{
  "norm": "rmsnorm",
  "rope_theta": 10000.0,
  "tie_word_embeddings": false,
  "dataset": "wikipedia_en"
}
MLP neurons of a small language model. Each row is named by its layer, matrix (gate and up: input weights; down: output weights) and neuron, and shows model dimensions 144-335. Each number is 500 + 50 x the weight over its row's rms, rounded and kept within 0 to 999. Numbers have three digits each. A neuron's up and down rows have the sign that makes its largest values positive.
After each neuron's rows, "fires in" lists the words (lower case) most often at its 100 highest values on Wikipedia text that the model never trained on. A number after a token or word is its count.

L8.gate133:512501509549572561550494608464491480461518558516459552454500467472467465604657418455488494480555611554448530477490433462552481482559540521494524450390455444581539522538428514476496401547470496431515393424506479427472446558533499575419439483442478554511553516394495489439445490484529482465443480524461488460519512508495444511560533481483491534437513535550498452535482492408494560473579502502446443533444486512568518444544447528450542465515442498585492529423451492494438434417571561518536375512544483427637452545455487528431467571570437485544479512464515537483598399535452490443
L8.up133:457572456501458574463485400552443553422461403542543544372459476466522540563486468449504501451596611553444579418493488510562573408457532552539544420403532518515544530465537489415456468524497484605482506491435506541503573438454453567517579523464520426445571508485608488454461497428391457552560564428413559456483510590519459514451523544525518440517424489522575500442498526441452464494428557465492529440550595498486489522570491385520465476519560503522426489489556485495546529543453511483449485547530600534538506543534494529552561521443427469464583472504478468401535515476507407489
L8.down133:462542518457543521401536575440472472496480517456482486495495453475573420523548386499464563494499515567543493497519436593507504544535579434497450491446484468446468520525481527364537503471463578441505459503537508518629447619463532465464535514434481499475527541430570496461484450485460428524542480582477525405456546478484595514522503465502491484503452573507473382461467557475521473451575507592529502373496429565502540457495419448472476440491525445500577563497530445413448505442486564502576468463507518463481493480401495571552490556485593381516468526506467479487506508458575483564
fires in: "may" 21, "march" 13, "january" 9, "february" 8, "april" 6

L6.gate83:444485471505538502564416508426487406476497559489471566498523490510500404471585479486649421498424428483473590404542566427459545520540473512518457563524501575531446503465500414442509435600550427477473405540482589496502461548524489504475486464464506526435477541525497534442502502476457454572553566457540483506516538532507481449543508512538576529458601523520489577482550445487487519495566511592445370541456484522513485464546488490497532521530544503495528493546431442601506419541427465494436419432454511508492454456465499585433494529445492446376562468555530538536395481520431472519
L6.up83:483533510491541489448447442533547483439510485519543496552483518417548508391541530555538532452473629553439408459518510493435422468524580617394547499468449442592500503536457524472548412501442513480520456521485425357471505435483481511499421541506492414531554443487421523364489455483496442446460540462455463516491578495472434418456478569531493525421535446532473456484422467505462546547498461517550421431502590445541495439537553506485523532574554526648511549449558506518550630546545490514516511481520423541502505497566575410560428408511476415443525510583544522457488450466554538508
L6.down83:508475481481496502517598549393451460509501525516615478499671465560447435507484598503607546553375535468515563486422504451542490442533505515552523495350544509511575507490495491486475455618468453581471445518514613520456449520506573454554571493405393554486545505553519563454436513538441426515492485566485445447503480443625451458492502479562522554472507501508421562519592507478455450528496436539456479486462543496435483565460409566522497551483559560439505504499494465521556487507520556440416484439434447549475471506542512596446519492555491399567481485463478663565450434512471491537
fires in: "united" 25, "national" 9, "university" 8, "conference" 7, "city" 7, "public" 4

L6.gate20:539467430539541503603485449489531473480486509506523452574522468424465522487488505477560470562468533518498579529515537451541493461548538469516492514474528514525588490521512462611470462463491459538414434480522560396501503524570579583506496428520451422510349491597548547463463459539528467521462498451508433540571580483529471615544584478485496391505443519586529481591635500489508460427545442550514415434507578539529447518537555432401533519456520492507524511415507476552521496394459467501542458492428470574527467498509491610540475541517589492402528460519616444550567495489386452494
L6.up20:489526475536530503530463429587516563441567478456413570443513570500494522473544464454481446492461639546478482470536557430513512476494507635543515470463419536470508569535411496535429474469410536473508390518468538458455444415587545470489567508460512510534542429526538468505503415469391532497542514504490424467470571461476507447511559575551561425459626621509453510464412489401513508516502410571554533442547589523543488560465525379454590547455531558486496425492512487494459534503460489534581457516509527531549442514556483483492565483562531528448532535471662426489509464460447524420
L6.down20:487475465534529579531558489461521522594560488476470519492555529500434452442584485569465455520478551563422519472525533446565549409524435514535548485426493533505513509560484471504553487578447504544438453593472568409446480446498561550484515464468459428517501492618525433436441493450487488530414496512534546545583545473513421457540455511507545419419468571451510488460484487450461548457530423501631492425446597601518486459536553472530508497495495531508464509472504584579526521537438507440517461513467459535475515482490474523468517538559552482407551506465587510496485468468505525519
fires in: "state" 37, "national" 8, "division" 7, "county" 6, "community" 5, "nationality" 5

L4.gate878:519531455517533535461562640472371546520533523533576493479470510492470471476409542466399482499472529524521467451536597509519445403501555563555518432522501583589454511516438431492570472429514637532542461419493532564452454516519492572409542529500526396475512529561556476575540550449454518537528485566540565579446427459541441454469536444546538466597517548495452456522464397555532520475560562576475517601612564467517511503490521594517424567616464524485486496511552499495552443452489461446476470495509418532494531488424497558521484446510588448455437487589492486510514506499428576493
L4.up878:507529498515561497496571551482447527589567409597612564520416493547550502544424429396465523582501566548405527371578624501552456431533491513439579459541454511507494515511415511496588442430431606519582445478475515582408536541564498528444502506474489403502507512508588429543470498479499458527520447468566420502488485533569486543500535509481542439637496515537430490533423423529488475494512489548457494617576500461546505520420534536518334560563483467437517537427508482521509502428425493536544538532515449458468475473428555544470578507504579491504432473582514542494555465436448496451
L4.down878:462474478488475563504483561529363514522507542484528523456416557554448505431511575491476535487437412542439483503491497494449578485558502527493458545432557529564496436601447515491574523439526587578537486477471430466405435548509534540439442510546430408497552579508520471558561548455463473522569507487548444557535416453556508515528596445554516519476551496497470547565467495511545512517572584574501489547462551435486503514522468569500451489465606511482501489456564504502411613391500439404505542537509417527531400506477449468584479541434504523499528511477518536460519572541487476535
fires in: "william" 21, "john" 12, "david" 10, "donne" 5, "stephen" 5, "robert" 5

L4.gate271:529426495401457419559504488537567511394550456469423508422424449416551515494472497543512553612458466534434468507528434438504449531516570433481509476473489440483484468496587516439626510539417441518454494457566528509516477514493512483447432465507461483516519469528544498590516519526472507581465567468466399461561476443558398520471533530366511469401534429524463549523514605456405483465509520379537476529473459481508511461547446509445475484560558445489495567516514507563467507556519522481578564434495492487344493536387580468434467494434571482509539459498447485576531393474561569538
L4.up271:623456558497607506612590512458503527491445424522431509494496475485562533486473470488514544545477561515461532454497455453569499512467501446456599409551435414553563479562515529424534509439535543469501470416534530533497452582438543537514481488523458472543513471443539448491452607452604563474497445517542417438541465525509485470488446468356478548472521523429469623414488545453487436476455570511507571585501469546465547570440482543446443454474538436488518571452442544566438449494444534563606484437499492490532460525468640451538570553513529456527532592541465447508499491447469543441
L4.down271:427475477475475404450435537506517502497581454468494448381490512575490451509585536570436544414500555465607541546437509542574542546597476506520527508468546436460474411464478525474425512509461517468522495479506503498464564414555486471481497489529520499562539510454505442517496461592443500565467493441449630479458560473525545464513465540471522435513478542582456419567479518431426510478452465617446454444478476493469493537566517485605479521621467507498433527476563477500537508491463562461439505487503530490505557550493459462517435496514546487515505420434516471454430506531505515473
fires in: "17" 17, "16" 14, "18" 10, "edward" 5, "19" 4

L4.gate248:520494495434572526498426521330506389520508536572528434512499550560545505525498450449463483545455460513546475535507488488552538526478438431472587439538390455506486501478445453399448471470520536437516480485574510537545493423472476527592532499455541523498437561459452455541447485436460570572426513611457464387471454526422458379625539549541502560518496522530544546512480496530437570458385578564556562443521561495476523470485521466452480560504504486461454444470504520511431502617553501547454427543513525455622504479467571443473581611494547550469586488473509456488497441540568499533
L4.up248:439523474456479502318415496490401540455532439508443486491523492570456540445476559545517477571517468525491469495480525456476488487469472557546588466545522506485528431438624486532542520489500559555517527496567452542518531605548533540512621425544508438461448426491493476473538540498415403488490527494584488542477491539487447497477379508372517437533539347545433524546417537454423525554541514464517501448482514531587567579492551405520571444570570452415487547504539494505508529485449530451460438537459481378585424488475435585443501444566575462440459516549515437549513439479463554393
L4.down248:494533509473426571576532465570604518474577424507475507510496500506428485571462556534485580489627449470437503575582458488606492444520482618485430450506546503421495440524471548480424515444603506469505490506461551524548503486480499495492540512510488470467392485512467539486509585469451536373454519491569431547473476445416565592551418476456451585516480416533445600518476579505479503528515419521537386486469549501480531477510536469391500563527442477472537486511458492538528398519513471516516474517512502538558485535417447507508535525463470566500420529432494491605457412489481522516
fires in: "play" 15, "played" 13, "plays" 7, "playing" 7, "football" 6, "arts" 4

L7.gate330:438492572467375530391469489479548524369508534569569469504444516546505513603505404466484438531457533503586544513472467423512521466519572470478566437422475567514462494501451480540598522505518497542443505474513512474424499535476432564603500572488558453473509567482580552424503428469523537546492397594538433532498484491505537502478437478496483475516514470540611544448434551436477482535480511462517417538595621455504522528511591445496475563483440420484435554542583513502554471428520466483539525491545516448494461492508550559574462473465460448455442504544471519575438464485614484456
L7.up330:535558416560536423522538520452600471524445565493459461513477549559470404485532501554479467501454401548556464572476499478595433460518555440495493560485484576549493490509476509493422538488546490394527500511540477545547431517624474530503498547543466556501529569500548509546542489536455518448534491418445497613477480512501488425492432525582435362571519689428443548456490485527535415618500461459532507537544450504489509477527475638408426550542549503615583478430488539496429564593461433568457452475462539521514481489471536512423505497445481532451507521526417516436563488517492463436
L7.down330:591515507564509462475602460491437404514476499564514428499529463526507474601432508482536412532530451503569504446465471451519491537469605527524494426540547473551428471491540555488576507449495473441475540517509519501488513528539448611513378526538518551533554535488537577484421573493550532531557558503492402531529459511468471428502451451517500503494513530452510515508429585454539498534459479468530484526522458479459599591492474439557533519457547468582495531582562504488517455477472427592582519480550497515602541457511495536503530476546430499465528599570494569542458405631495416484
fires in: "later" 24, "also" 9, "gladstone" 7, "now" 5, "addition" 5

L4.gate623:459529469440517471501548481389438484444482513481500456488512626544470439470565470501525546498542454407520442526528495431579431527480442360527555434460452498483501447540624516456462501542578496438518542432439553513530475515506436460564526442476523421482514543493459520495486494519468543572436596529574542487485454536458521457462574477472523425483478493534502466481462515484557487587512580625586497547489521467465499483561538468421538604503513489447389541456477527457579495504561476482567524502542470514478422483489441527545473489499469384507510567544471459505446525433578502493
L4.up623:407462478518514493450499516465538550433564569547403437460466390495558538442536458490559464507530433468465504537494529443509499557499571451487499461500485567479526521575521535437510497483561401553475539401462492505558470514584538508537561544453445565500445477495450534567511498531496564442523518497509535492522463536596468561413462554517503448442499542511432378423482486517539443455449493499471538585516460473455431536529565488510505469463437601533397470407502557455548504603418459506474562514586491502500516513495493506516488540483563507507470509510514534479456425431424540534
L4.down623:540550537481512453490478523558401454591393445539459480451451496577541498484457557459491512438531408505519515574542487476538524555429502550511509579454508487494495475562511502429507607526451388567496607449485557462409419464475468475592565502471474533487391536522415522500437540523463528630490513472539518507473446532501480560455436471501548487436489526477513579551473474505568453528381538518543549536549535464484520505568537468443448482467489501540446481544517475485546479538501385511477441514459449497558481556468461484504483477475401464537475456465511549473463479451533524475
fires in: "team" 14, "club" 13, "stadium" 9, "program" 6, "volleyball" 5, "school" 4

L3.gate662:495454522473483414426506514518487531490547494481535468497449536499525456461529463490478567554518459533497547558531521456549515497544523421485511539545585544533468501579475436401579487600529576506452410461574556474473436481510519503546528488410474431539498507460506518363477550582561548500613565394597496527433533603572423429508489450483589411529533492490439502506560461406530504538437541550540440502590513463525467450498512490525520496592481537464478598509509378535423510559505533449560415518520520473519541529449501539566529514453437459485434446569534526550538390485495504538
L3.up662:458435451556435581424536506510526594498542492514502488375507473450521529466466485565462611445534466491604481537505444425423566452511533468513442508518515513489437542540515450485480459534484560475495545365503492476458441462522508473462473466513572471539476568504471501449563566508495510478566488519537567520426378498545521494522477545563563479586498533541464527520506416444560535636467463479481457460552542496418565562587548480523520514535493547507537433505501373564572442561467469555472454502505482463542563563477532504490446440456461488382478519567580513530539470394603493565
L3.down662:464473438500517471529441538531468512461471419492415470560637566530418419469480570535468463489484452519613566474561449493469515568476477482500458581564455558447477528580540499502473522560524463515620547496482507500513520498451503514557488482484415623514517516492530484551539540537434593552591513541541439515515438519514438501555454470536501544579495534536488570572498554577465561574458505552463464458456511509444449473579464484502464481505481539444490424573473479473484500495517473512424472453556466542514544442400451508460538512496511512446442539451514488481530573486499459454
fires in: "played" 19, "football" 9, "signed" 7, "spent" 5, "began" 5, "plays" 5

L3.gate518:564479482539519560520473579399403455453496494538613483541423534444437446479476468535558408486466534489512533477516512490457545501561459479526493455501538441476530544447510539537461473481375438492458427536433588471516543572450425507565392515431540508519490487505453452551520466472556507460404472648510475489506538465483496559550590585505445440440412480467582519515556584546509486521498481577487405460521422551516477458529478445363436668571586548513557497544467523494438416467493516606524458523436505478461506425496455472512418625523502557483537502455507468553474503543500519425
L3.up518:476414569429621446432478532470504461523581533467503462541539574484438499522634518500389483497381446625486532450576504482544543493556497557507459492355443460592551477512464543545443425446456532525422508481447509523523530522466433547409559470537505502480409492505538613451503461488457425404457499490531599503441522529388557573486449489524451432478447487591567510436458489508494458485478505533517474563486541485527615561505463512429474500565541541470563414424499504464445587514417592431541401450454506441505512539436556538459462560581574513423469486529464490472503498499592516556
L3.down518:534484454417581506377502504476511538503461545575546486474477577519498477518459495489523535495471438446422524531551587496570527564491512516519504440471543497428572406465433479327455519498506461499464522534458521486509542559542484462467399543454479519528595560595395510529509482515527577401510452541519460486448473480545483506577479382483460451464503512407461502573514506513490526501603539510540568461512433547543474610534528483529524481578504465383473543376497543514494514436534437467498446479519436476455456552472582545490490639469578534592493406426444487486484534545535537419
fires in: "history" 21, "such" 13, "afonso" 8, "according" 7, "your" 4